config.yaml
n_layer: 19
d_model: 256
n_head: 2
n_kv_head: 1
head_dim: 128
d_mlp: 1536
vocab_size: 2048
activation: "gelu"
norm: "layernorm"
norm_place: "post"
norm_eps: 1e-05
positions: "learned"
qk_norm: false
attn_scale: 0.0884
bias: "all"
tie_embeddings: true
parallel_block: false
init: "uniform"
init_std_qkv: 0.0407
init_std_o: 0.0
init_std_up: 0.0407
init_std_down: 0.0
optimizer: "muon"
lr: 0.00508
lr_mult_o: 3.0
lr_mult_down: 2.0
beta1: 0.95
lr_head: 0.0102
grad_clip: 1.0
warmup_steps: 200
schedule: "wsd"
decay_fraction: 0.295
decay_shape: "linear"
final_lr_fraction: 0.0
batch_tokens: 262144
seq_len: 256
doc_mask: true
train_tokens: 899800000
steps: 3433
dataset: "wikipedia_en"
MLP neurons of a small language model. Each row is named by its layer, matrix (up: input weights) and neuron, and shows model dimensions 32-127. Each number is 500 + 25 x the weight over its row's rms, rounded and kept within 0 to 999. Numbers have three digits each.
Before each neuron's rows, "fires on" lists the tokens most often at its 100 highest values on Wikipedia text that the model never trained on.

fires on: ".", "#", "]", " II", ")"
L6.up826:479509531482535503512513515509472491487498529533513519506504504533540490512456533536540453487513491474502503504487484463518538501496513480516456513482482500513497477465449507493501502503485497513494535543556471482498517553496482544557500465506472498468497519505490519522538532511512497473

fires on: " (", " 18", "==", "===", " =="
L13.up1220:485498515491454487482459466552477529510490496476494475480519509518493497521538475539491495494494525508518527538519516503457497503499517477500518525482510501532485536521530493495521500522535481435488538497509520500517536515472502494502453527517512497470479520481480515508463509540523483503

fires on: "es", "les", "ot", " R", "ers", " run"
L4.up1150:485472479516465540490496511513509516530503523506512514496495541502457489496494534500461536476502515538501473528491477507521495489503457491573514521485461443528526532490506480502504456508490508478516506519511469494513525546545461542540501536525537522497537494498506538517483511507499498519

fires on: "va", "gen", "ka"
L4.up896:451513539511488494482502504496502492494467484483503476488549527508474508494517463486516470480491506495519514465483487484496510488502536513462457465492453531490492515537475502466527509493521481485468471488505462544537488525523484532499526472503524452469503479503520478492510485485480575529

fires on: "ma", " Ma", "bu"
L4.up1464:481523493539488512499514497533474561508460472512507502537506512502515532529485522461468518489487479558485491532521497513532462518484434458541475454476481506520516516514505479436490460552527516519468537487512489541500513501514486481531492559560477481513474473481518493552490506513491524484

fires on: "ri", " to", "ed", "r", "d", "v"
L8.up1382:534471530476483519511486456524500475535484505479489547510480505452517503478459493499489498543469523503496478516486512460516483461505445499477478530509508556519506490516482455491540498501522521494478514479509491471476492536496510503491524478481497510504531543548491492552487532501513507502

fires on: " It", "we", " we", "it", "pp", "he"
L6.up1367:499489497502457532495520529510527459469451513542504536525478468474512498517504465501487540494520484541452498441488525481496538506485506499458502472513495553526502506486447512513500538519479449547548516500453485499512506538496527510457515510478508503457491507509512504484490509513517466491

fires on: "or", "at", "ol", "la", "on", "et"
L8.up792:516458490474510506485550467496479431548477513450532514503548448488530522578520498510536494484540502522467481514498497500543486532481486492516507493497484466517500514505497489523520529515507461460509480506474500429466524506526459537497500486494515436522560524465485494484529492498508485521

fires on: "um", " around", " its", " have", " at", "ub"
L4.up1461:507512479533501462492485512488538540516487475479501526464470462522471487498508521458554501476494485477509481511482479539460512462521508537532468446491510543477528523523517484476494458535533454494546564453488537520482543490535507515486505466484481466503543482475527487491500537509516508514

fires on: " |", "ic", ":"
L8.up1156:476483519453487607534508490550553485515490487519511521484493556462470545484461527518463520543497514493512495491507496528486498501501498490516493488511537516513483488507461501516474488527541473486456483472493470500470532472556508470506496534500481518503529470477515459477469529508524463499

fires on: "ri", "w", "ow", "fin", "west", ")"
L4.up254:514523549500542523536501508520470483512499509501493505514491539469447435524497478485507552492483502534505537541508510508505513504480505447508442491507501480489522482500529505485484504531465480500510466485479533537497515495519515463484528457481512527509483512495541545478508549561459512510

fires on: ".", "\"", ",", "ie", "es", "z"
L4.up1507:479476466506492509521529441492493513486528511490495509490490529467482490490479483488543466449507551510495520475489486516539498488488436548491510454470539512519486515515521493498538500496516477463479476515509511459512504483473507541521458472496508472515485483522480530489469526505504484538

fires on: "b", " is", " App", "or", "ph"
L6.up876:498452466470488475487495483499455506474491492469498470492492462562492517552497501547535503516510468516496489512538516508483521483491499438562521527453490529508497513491502502530508527515438441527515501527506538473507537508477517470483467533499499501473498485497523459473518531460480469492

fires on: " and", "n", "o", "e", "ed"
L8.up7:468490488505461533498522506532452523483533511531483529461468451490502535503454516525519491513505462507525535506507523481529544485510472522505518466510521475483480509517460545483515522480506500515502516473525488475520503492453486493461486498520489454520487490488480475516530528511463515472

fires on: ".", " that", " 18", " 3"
L13.up1476:532461495485494542512490526471500490496491507503483514508511510516527489484474510463504496486471525501507513498480507497497518514491498487542459507489494466502494552500500469501521487457508519478514535507557531449517565505526479485472544505507470469529456494516492499453508475553505484493

fires on: "\n", "\"", "]", ")", ".", "-"
L6.up770:455514511519523499514535493582494480519529529475477533523494531484487533501517462466529489464475499497489536464448520500495468512474480519544501495473540493486472514463468490499527477480535486524475474502503480489522522490527526524498451538485518451507516512474466518558478509479484544493

fires on: " re", "on", " Re", "er", "ron", "Re"
L4.up163:466467506451486493485489524499497484484514518531458514446520505509480504485463522538488475531508503486520536513541546474514516484504502494489461504485480462517496527459473524459502481516507530487477470478472503536522486520473457489439527493485515525497486484458505484576521498490486492490

fires on: "s", "f", "e", "se", "le", "we"
L13.up391:516523496532486494521497482480525511513492517522512486524491501508524489484526467515476476453490529552492488461470502542506497521487522474547488480507512520483522446513517520521502526513508467533500467496529463506505525492510470516481491519556535483532491540464523479522520490488479425463

fires on: ",", " that"
L6.up1029:459490478531494496475507512515477460464477497492479481526476524494491474520478511432485473471482515514497473482513497527497519519490490482525488516485557531519519517536482470503527503500494553474505522511457490472521504480469473561493487504530514516504473514464512491442540521513452502544

fires on: "\n", "or", "ol", "er", " general", "s"
L13.up1380:519522473456471527480479478515474479508526515453490507465523522508471462506522524485467458537473498494496501506509435512486507494503495516474465522516496518485541485488490501480547513484548453503490505488538495473501559522493521519507504490538475472516445540536469513484544444478476521511

fires on: "us", "on", "ic", "tic", "cho", "ne"
L8.up1092:519515524519494459525484478518488486500464508467486520473477481515540494503491481493497514501537485480456501493520490512458497451505508496509511473524515530472514529497462478484533532484498490463464499514453484517469513499553483499540534483514515461494523491517513501510518532512509510504

fires on: "er", "ver", " school", " student", " leader", " father"
L4.up355:501487564529469506466442517524476516505503535529530467486504509518524499493494498517504493493451461514469504484469484484533502492487511471474546508493527527466551493522462497519528492482534475499495499539518454481499512486486493495518491483489461436519485511493517517494512508522524519525

fires on: " Pro", "ro", " pro", "mi"
L4.up123:509497530512528524537533527536505490520515503482434500525447529570486450469484477522509497484498493494513482498483475481505531516479528499545524486493521483481486492497464507456479479497543527534486470461530500492524523519506491485503541488495543522433496518462509516498449544489451460542

fires on: "ic", " Award", " was", "t", "son"
L4.up798:519496511539533511530503487536498504512513459487477460468500472489491519468538499543456480552545529507521520543505494490484533442443472501499535484513481485514480523526464488517448470475498467501460484490486481546493515528505477450540547530529512462497545544487518525474507474499494507524

fires on: " su", "vi", "va", "lu", " very"
L6.up679:446535517497542535523449496507504522511506485508511489478551529531515505482489491545498455450520480471491502472531536551436455482473493521463505475526547513484535469505508557514506460469531508523448470507510469511483499529474492496512484524476482482524517478501507499505516465493522529473

fires on: " ", " |", "-", " in", " su", " form"
L13.up1126:461494502511477520491516517510516475483518519502472488509502494514476500496521480515524507506533516492498490516431501495445498487514522510518465486513516488499508503484463493516485451486485505508495482528556513502514469525521501471520463551491535483550518495546567501536470466497495500541

fires on: " |", ")", "\n", " –"
L13.up466:489506503458524561517498478504522526503504503485488499514511507508516516529495511453515500496534470513492462491480529503555461515576487504488462479450480440490508491484541487481545509478505475536504497527507511476466503493506438486512489498517502476498488476531486477484508508508482482454

fires on: "cu", "pi", "ten", "mu", "ow", " 19"
L6.up949:525502510553518510523496498505500449485496501491451514491527508547545463501558467538463514458487483472476470504497502507491501482481484481520484506499512502504477508512520481484492478454483424485498479501493491488472497472547487531515488518475510508500472487494486462546490498457450489471

fires on: "w"
L4.up838:534527502487516500473489491521481494469529502478534517516558518541488499512560507499444454496509495498485485500496483517494488534491495500475518567487519509509539478538541504496526563508502488506548514488498523482501441473504500537468489528482501472461484456463524475536435456480503492494

fires on: ",", " which"
L6.up576:487497508503485468518506507490447463471496519528494441545482508498471525544485501459547481529513520521514442510520491528503522462518536478521498466449500507496516474521516478469486484519509540490501583478516494522476580483437495495491503515508497465480493503474495497487555520523460492497

fires on: "ro", " d", "al", " Ro", "ic", "ing"
L13.up572:486480520467485512483527478493503519510481525469464464512499532456472479499504478525508553541497487499512520539501513484467497555545537514507548522481518508478481508526518462508500521549514477543495518520526533562498543456505521478527510447483482485498533495501556546530497528455521461522

fires on: "v", "m", "ec", " c", "r", " Force"
L4.up675:500496524512476504525467507512518496490477499450476491529485497491528526519469473479472516501451486479497449515513473507517490450482525520520459521529512526497529457483509488495520492486498486519476531521515475443489493520489499471543495509467512512482493501534532482492469518502499510460

fires on: "ven", "on", "ated", "ted", "tten", "ron"
L4.up249:475468514488451528512509540547486471510477484481457483486513503484510518512508513478476517489531499520497511482521509448530455505534530505505528504510468468514502483488492499469471476496523510510482552536467471534508475521477506495492457497530535516522520497508495492559546505468458531467

fires on: "round", "us", "th", "duc", "mit"
L4.up441:488490491511512521498514517515495490519514526556499472508536527471515450540528495521521493481482482426527463522506484487461475506489507512478492498496495544477555495503498507499537466442511503505482479517483505512498474487474474515511479509526520467546461499533518516535507498494527545547

fires on: " to", " or", " more", "or", " very", "ated"
L8.up19:532536459485451522525521466470481531474496530531508445525473526536493485476487498534506493495515505509500511467500553516493517490483497514445460540516472494454509512523494479478543469485525470469496510491517531518459537501514501464536489488494519530463538458477483448494479477512528473441

fires on: ",", " |", " defeat", ":", "6"
L6.up1145:478502535485488502545499479514581522536562411472502559509525462524526477513508490467499460528554498512476470483494460487496464483488488489501489467459481520496511524533488508475511500528538504464533492487471488503509502525511504529524523515474529506492462495517517457500534504468526480530

fires on: " Do", "do", " do"
L4.up1361:519521489480470528471514488485498485516514480514503507475486517498534484512498491467497514506475488515479436526522507526522481513513510510500539510488474536494455519507456506504480456506497453469463442538458482446510512514497453488519480533487507538531516553508508487505501508491499478461

fires on: ",", " sp", " w", "s"
L13.up507:473523491488465471488554502515485499481553500515494504556448480497495532526480531493508477482452547443476527536459512479517506463489482494489501448513467510532494511528389491502512526502511489530524519474479503448485524545465470487493525496499510480514476508488471512549445482519469483516

fires on: "t", "id", " well", " vote", " design", " election"
L6.up52:511533541530513516526517445514488498506511491500458498512458501489498478491517482502492495477537549518497486493500519499511482479496501557491536519565505513482512522499502505473489477465521512506525469502530455501458494504492460524510493504475489508498519474528470468513496546538467462496

fires on: "o", "act", "le", "se", "sa", "ju"
L8.up1388:489484534466517534463472499520490517475496491509457494518508501491508515513505519531484459491517511533512499494491511478511459517523498493508489484514509504468548487486471544480491499454529446472506492497500517508496550521492542533502461489457538501534495504508516498502497533473491513535

fires on: "les", "av", "ma"
L4.up1261:499500471490491540500502493495508492543495489502529531489502490433479487510489498477527501483500508517518504500517480497470483510515500515535474476512498472517546519489490527495497485524528506472477516508496513516512523481511441496576462568489464468520537502445525500497455500511518526476

fires on: "×", "ten", "ty", "ight", "ry", "y"
L8.up183:523503509469493508502494502521524505520513517470444504457475477528492510466478488483506552501487511516449482464514490522548540543498525477539535495497506449510504507540537488454479520465486492517519495529533465510472539519514503490537488520505492529511528519518488526497481539472535490492

fires on: "ir", "or", "n", "ur", ".", "O"
L13.up898:487479465503476482508561520530459500483495476497457491520503511514499495534509484541522466465474451448485514537519520504465544493505470509484523450470472457487507481516485495476518508518491479532524486515500510530483471459485528533541494478550503485493473468477506473541481524461494476582

fires on: "z", " both", ",", "mmer", " it", "um"
L6.up1170:513460502528519499480492464499519506452482494477493468521483508497461510478489528534525497473512501547500501479505501550490505517503518514518492434508475530507508505510501527508482503503501518485511500526544481478469490474483492499550493461498493467476484500515480553471560489483471475560

fires on: "==", " ==", " period", "ol", "od", "ph"
L6.up335:454484504492478512495456487519472516548504527520459462479515496529468522527536503466457474516487512501518528531471495515506523499523471497528475492451477473479504504515543538483549468528506537478479540491476486523517484495454497495510491489532543494479492488509485542434548492504510535518

fires on: "se", "us", "our", "ate", "st", "on"
L6.up612:499539509517493488441521453537513489463496522473516467518536515508486483505497450477499484473529514508503475525499513524497503474519548540515483522497471549503494503542515486496538475493519464456485536485509473506528557546489525549479510508463465542477466480468508497485525549502503445521

fires on: " and", "ad", "\n", "it", "cu"
L8.up1335:513484519499485479521467487474508520503548468523525547453493486459496532475490511499549476546514489497491524508482500461485499509543478533455499493472451507471485495536519480518521497495511511519505489531513438520492488470496517502508481499529499475474525469473500484432522502485489508495

fires on: "b", " out", " main", " East", " B"
L6.up618:510493512507439524504483516492543485474477476464480519506516485530533493457493509469547540459479488489502521517475503528499531490532529519503476530504470515495509474479524506452492524480488481481445539502472512536515509556495537462488510472478434490506501546503549550508483507535478489514

fires on: " |", "|", "im", "ize", "%"
L4.up1099:458491522445524524472502565532526503517471471530477487504504517543474452473486520550498519492466501517523450469520471516475507510508477541533510534506534536500479476524499497491476503486511470563479498501509532559467525497476524499510467507483467529533509518477492494487500516513507433545

fires on: "b", "h", "pt", "v", "ral", "ception"
L6.up1220:491462499459490491458489565551526471513469528497444482496508527498505512512529483496518456465545488497452496517485481539461519462511488470540495532485480500444506496462511505498522497542514487564527513518477423488509497488492497487496493510497479500529505490497469464535476492521483488507

fires on: "le", "h", " Ha", "th", "ha", " se"
L13.up768:535468505471452478509543492514504541541505518508459486467481506505476514512536486515532555503487550478488495512517461527505484485515514503486469484505536521462495493464466509485540506492539497521471494481504510536465533524509510500519516551512483480532493505509507477486429510474531451452

fires on: "s", " |", "d"
L13.up891:478498488493494528522516545546502504524520503486513502471537500473481528473513521498419487510453418484492483493477473486510492508490533468466490464510497520538517479504525522584490483503498475489441498505515469545487506447516528498506517458499504492504451507483508484466500482476520528471

fires on: "ed", "the", "or", "ic", "ne", "at"
L8.up981:541531499486541495495510454522472465501474553495512505481520470484512543525517500503550524470535470500494479484500522477537491476483482534498509471529473551484465529511478519476536554511469498531483475465498516479491495506512510513526490493496513483514522503504548525495527492485512486524

fires on: " su", "if", " pa", "ff", " ex", " Fa"
L6.up537:494488455492531498488524522479479480511467489483502469489526478516511507524483472510536480477529535512501517491469491524507538495447499475483496437486539495519512505486461484462497467504488480505523534513483478506498506481489490422430484520482495508499518479481517502477539520481493493484

fires on: "s", "r", "c", "wa", "old", "t"
L8.up892:494517490525516507513504508483483528497514490516489504496478459525466524474517483479475474456500524501500559477499482540547493458477507558507519473466545510513467500549483496518527465527501509538498497535514466513485489545536514479487481466472494532502496497530497439506499478511494491480

fires on: "b"
L4.up1495:492475526517470509481526560523523488493499443501528493546540524524541487494515490489542513492494506533502465463513506481529518485489477518508534519550497453516502523537544502494527515525491530486466504482468508529491498532512488471508507479463485529505455518472463509494516508506493485476

fires on: "ide", "der", " later", "ong", "History", "After"
L4.up452:449511506531475480526529515524488482516514512500494516490524511541477502487499452502468550485524530489490528551487482512508493499502475440514446504492444516475467479500511470511515490523466526493534496503526458481451518488470496519539471490545505461494475526504482503508526503527446467511

fires on: "op", "lo", " |", "1", "duc"
L4.up679:497485501484518529496479482525541515530471519511484485544485498527511520493496497525485480515517493475503490505511511548429508500528491494537527482515490518516531478508483522511521491474472478459483472466478490500514521512497527497528518568523482496478516485450491501511490508465546544477

fires on: "\"", ")", " Le"
L6.up898:435484507476475543517495481553531537509524518479492489514488497459516490508473528480491481519484509466506461519478525488512480525522466499518485475470543514484495498516532482513504518502526518538491492517490506499451517516470475495510474451518518464511509472451484507468505481464483508495

fires on: "w", "-", "in", "en", "ick"
L6.up1292:483528504522541466504495477517530526538504537464499532494486513478453534533564513501517470496491502525468473473506497435524456509518493550472485528508504516494516529513515506488489498550497522492506491502579496522530469471473474513440486462495497494534519450528481470486492487473523505516

fires on: "s", "%", "n"
L13.up1520:488526547494461477480578479523431479476532465473465524510472490434516494526533510507507480486486512490522561473490519481494525504514468499519519497490511516499488542484482483517526499514516487505473502537499503507515514480499519497509507520522429445504454547505497492490472502553469523478

fires on: ":", ",", "ter", "id", "ad", "ed"
L6.up1270:462504529511541531481445460513553509507529441513505470532498472548472469545449535473510476477508536518511463473508516477479513518527496475531474519456465540505500487500502485466506458503517474502509492480504461489512530463481508510496472492528509491513520479487498474486514561497519525528

fires on: ",", " by", "\n", " and", "),", "ment"
L6.up409:477579514494469493487510508478509469489525486498481532500522518499487506522483517490576466499481467532509491504490519474535515505504520492443462534499498480530489469504473483522517489506482509530501464515549470485506489479504474515562486507506484460495481465476487436498535482490529543472

fires on: " at", " over", " under", " near", " around", "h"
L4.up1457:480527490504501479438457502516495449459537454509502496504495502461479517502520528477522530501467477504488507492501507525476505472477513500569485504473487507456491505495455479485472483513517517529530498525500500481496537500506502576491508472493481492510530515483505499463497534524512544475

fires on: "-", " f", "al"
L13.up538:475482502530473504516514495488494485486548490470482468494514500500480495508517453509491540507517445495479492489509483534482476495514505519446500492557464447526536514480536493525510447532470469496497481515529538530493501484510502473536492496482506513506524525471536511527490500475519551486

fires on: "ed", "ver", "ing", "her", "d", "th"
L8.up939:449510518484457492508486476483570473489542560515513459468540516527528491499556495506505480469482536463492450476486498488458485448514521480494561542513473500482500531490526509504508476493522465505470496495496489506493526528463516496542492470494469515544523519473484526537448515507546508491

fires on: "\"", " pre", "va", " C", "==", "e"
L4.up1292:438468531455510493484487485505526456460509524513492495486526503483484505480471507518497477444480469514476496484534497525460505493485527505493486428509539500473522538483491530474510465470519478473460467480506491551572488545521519531480483489508515516516531482480514471493461497493478539515

fires on: " ", "ro", " V", "li", "ma", " pro"
L13.up227:494486559515479492508516488529511467483470512506465487527481508519472478516487485472496508480512528540513497571508477514497497505503486484514494482467529511463503467478454509517542489495502530503506490504519509493502515506493518549510486503489512526514494520489473529496471528458457556514

fires on: " T", " H", "ph", "tic", " ("
L4.up1182:503478463505500545501523504509504501494530493488478478499527485496503482544473495533509533488483491502428523491507508519515480489521497485484547496478533512492474474518496500513527484547471508500485507473518466513496527430495523473514485514500549470481468519473491500489491507497552457473

fires on: "."
L4.up159:508510490532482509522505492530496522512480567508481513464496517512544537488463460513518464499518505468537489455499491466447553512499501514495500503479504525509510518485504511490513528451504524497471495520506469498516516492512490497523491517542482456495472490492485503479540512495503447468

fires on: "e", "en", "in", "cho", "lic", "f"
L8.up623:459525551572479529467491487486507538503465543512485513526488489445500488529525502540503473500483529464515494517522525477481487532519524484497497548502553503460524513501548531489524457511499507505513509518519492486517505448481483463489526466487501487514492492541497482504518467498487493496

fires on: "al", "ial"
L6.up1241:495508465491485520505473454492515490539515550489485490522494487539477495532487457534529509443463482474485508455502485510511458548481500508488539570532489492520569483514547515498503524506507478510527475516511478503555434470464490533554481493498484485509536506463516513507458498461528525485

fires on: "il", "o", " po", "me", "ed"
L8.up1067:490510504492491489507514498516507502529558508490510484479496463499550478486518511580519472526482506505525481518525529491470481513475537518487493495467524542513496465549497461451497534476501467547422491504506489438465535492481486496501476485459487534522444500446481473556452485507525479509

fires on: "te", "al", "le", "re", " had", "d"
L8.up393:461519545480534481518488486504455538503509536515509496459505484514507549471477511518515453498471510488526519498510469494499495478505468497509497517491547508488506501529494514505459440522502492515469467512535475508520527467536491591518488473503477445461484507519463465520531509494539481530

fires on: " was", " =", "d", " is", "mer"
L4.up130:492488464493463484531479491456518517498495504492508505464527506488498525490514519499514517515503526508474489493468513491466522494476503499516511526474478539455509475491498504495481501484537517504479502526537473506507502538516501521508459471486495488537562504503490517552489453478515493481

fires on: "ian", "ia", "s", "y", "an", "w"
L8.up678:472495498477471562487522493526491522525497468484495476469507520537515486508521491482549529511475474446497532480486514478497487496540482451515501515501475508494539514497487496518478507508477459558536552494533527523514511524498527504496519517454489459509464478488508464476509484514496517553

fires on: " in", " on", " at", " —", " against"
L8.up1454:473537485537503495520478487513488459473487486490517517474537524523495501481474482464493479522490510502454515502495553501529531486487488471517525472515478571512552519528509503494465503503485495500512493517511519489492500480535491519487518499524499469493496434493494521514480499548513520442

fires on: ".", ":", "==", " |"
L8.up220:512451542482485503529542522504516493489472470509530524496504550502507493505478494470495548497480494490503516523504507530529487476511505496493486501516470513485460524535493499542516534468518477511467473510533519490474515502538505479504507508490504492505465482488517470487480498496496484524

fires on: " se", " Th", " Se", "ome", " do"
L4.up1111:509505482470520576490504455506511462500440513511483514510534487520538495471508514490476569470500513511502481529521502458504457520506474509502513502513477479498444523563451503500475489500526480499489499559485474502511499471520453511465498508525493488489471509490530458471535513515529462492

fires on: "va", "na", " large", " major", " final", " main"
L4.up1501:486517501481491503480526451523506502488495500513449483533474486535458475495510481469519515476486448483479488505491483500444501492490547544505472493503517461497515503510483502446437528470509521520511504455445459504488512553528482507534478472494480508466458475531479455536532532471478499513

fires on: "\n", "ver", "us"
L6.up356:461561535488446504487453473538479491503498538551470537510500484527516498466534509527522467514485544478482486485486480490480490498495500495472504471504486490488512491523494526487547480456530502498446439502540488497503536487472486509504479518511479496517463537486517509514496480494515530500

fires on: "im", "es", "ce", "g", "id"
L13.up104:496494538490535532489526482496464538474524501483478528509521484514551479483470543503503481507489529490533536518468502519469512484493506481505513483505521468499531450499451506486472528492484484506518515468483504473476492491470490483475519489521496527570523515518507496502489537505477483447

fires on: " to", "al", " as", " "
L13.up1447:509482556494491536520479497494531501517508458492472513469507475491504487491479524490516519445466532504477529518508478457480505515537488506514503481501532489484536456495523516511513482465491491513513460534489583454501532453493471483509516506445519463524459529493501501505552512538465478514

fires on: "ell", "im", "com", "up", " member", "rom"
L6.up817:520502448480490514532532506508506496549491477502451483524520523515505509539497517498482502516544481527478495529510475490504475516520509467515511481482480461504475488544543450490491461495501505511466477473503489521517460528508443529475481448486539471514497517442535513467499494505504460528

fires on: " a", "v", "p", "b", " is"
L13.up125:514446493490490457472450538492542475503472508546476467508526499481495491539520507512502491510531480570502542538543517520492483511488504479500520518487479454496515559497471464499478495521505518478519513524486479499503513486517501488536514489495495480494503506502490503503513484503456458480

fires on: "s", "y", "G", "ro", "p", "us"
L13.up121:465533523494477473524507499520466492511501496513540522499490485512528529545542470501488536468482511487498479466482529515491536486519494504524544529498484529534489511493477516466539511515524476534544481513498540514493495513523519550514497533510485479472471532484493467496507508485509463497

fires on: "d", "y", "wi", "al", "|---|---|"
L13.up1048:474547528501455518494484468481503514523474517502534506490501500496467540498487482515472494505489542478457507487457457528532514468478486521552485506456506494499485524497511507480529458506495546500436528525520505497498481447534541522547462529502491461525490523499451528502488507506507503514

fires on: "t", "ra", "cu", " of", " |", "ic"
L8.up224:496493541514491502559513503495516475507499499520475478479522541503518444506494510500457504511535510482526484460488539542459539479482494483513491501481507484503497491507529492527494478483466484484478465490516528567491511493527484474533504502523467499529515486480496535522533475529470538495

fires on: "ed", "et", "m", "d"
L8.up926:476474555496530492496493570509461486487485529530466490455526497486450508519505492516458508484470528484516468499518519471496473444469491484512504472550515504491519459517553530509502453526507543512474525482506521491515484509481526463483513484521517505483516470495536495517483517517514456511

fires on: "s", "es", "is", "son"
L13.up657:493534494454455464497511448499523504449522532504514503477467516447504496509551491506493477502456487469495469504517501507472538467476467536521538501464502504510457520480498501486538526489490511513511487520516485512482525514516494503508530532528502482494476510536515469520507507479471491482

fires on: "ed", "born", "d", " office", ":", " since"
L13.up948:511497503528491507516452525507482501529476486498509483449546476507490507531541551498514524512518506489462495523497535495498460475499528478514472504485485486473505489558556523503490488530498560548522483491513519476497504500453522464514529459471477525425485493517515486488486492448493520491

fires on: ",", "le"
L6.up691:492491508486476525518507551533447477521496510475505496535506527489511509489488519476515469496524465490494478499510528527512481495535446537511486486463533532516526498489483520468512548486506546501500517468482514517493539476494494555490484480497507459490522488478510476447524480526499474518

fires on: "us", "Species"
L4.up863:538523487452497520514546459513494535475473489426509460471456514474491478490489476478518523491504491479522527509499492486529520474531495522478535511497507491504511533501498510542519502493483456499507475504537483523517552501492579517444497478483484473497464497502512489516525512490480507539

fires on: " T", "te", " inter", " High"
L13.up176:497477514486494491507483538517516508508473544451505509521466475507503494476525497505465510484526533501503493494506524456482508531515535473529480535513540531495496500546531473493536532528506497479484483497516470477466467509449495500458500528466498546475515509531521497495532533523517511512

fires on: " in", " (", "x", " or", " O", "or"
L4.up1138:473500515497513442523530472485486520457500528507513458511478513496427517466460506496505461507548472513482513463495482489497491542478507515483475515501493467501531508508522506433498449497514482460473503469513483526466481485486495512544490495458536498500538488487467506524507506481488551511

fires on: "es", " You", " Christ", " children", "000", "oc"
L4.up1485:496480483473484498487520516492531496495489482444492484497511568510464475516501480548496545442451499435531523481503501492545539485485473537495500476506525468456493489515493517557507496492481451483497536506488511524509480454486502510527475485466483454499491489529515519513511484495525493477

fires on: "s", "y", " ", "B"
L13.up574:499533495486484485508526498501467507543500504483516513520482508501509468521537486507510501455515497483481525468524517514526516502496486497531476491479510519528534499463500469501484445493519503493470490504486501482515535534496535503509466528540503511537456536491480511522522533491507472463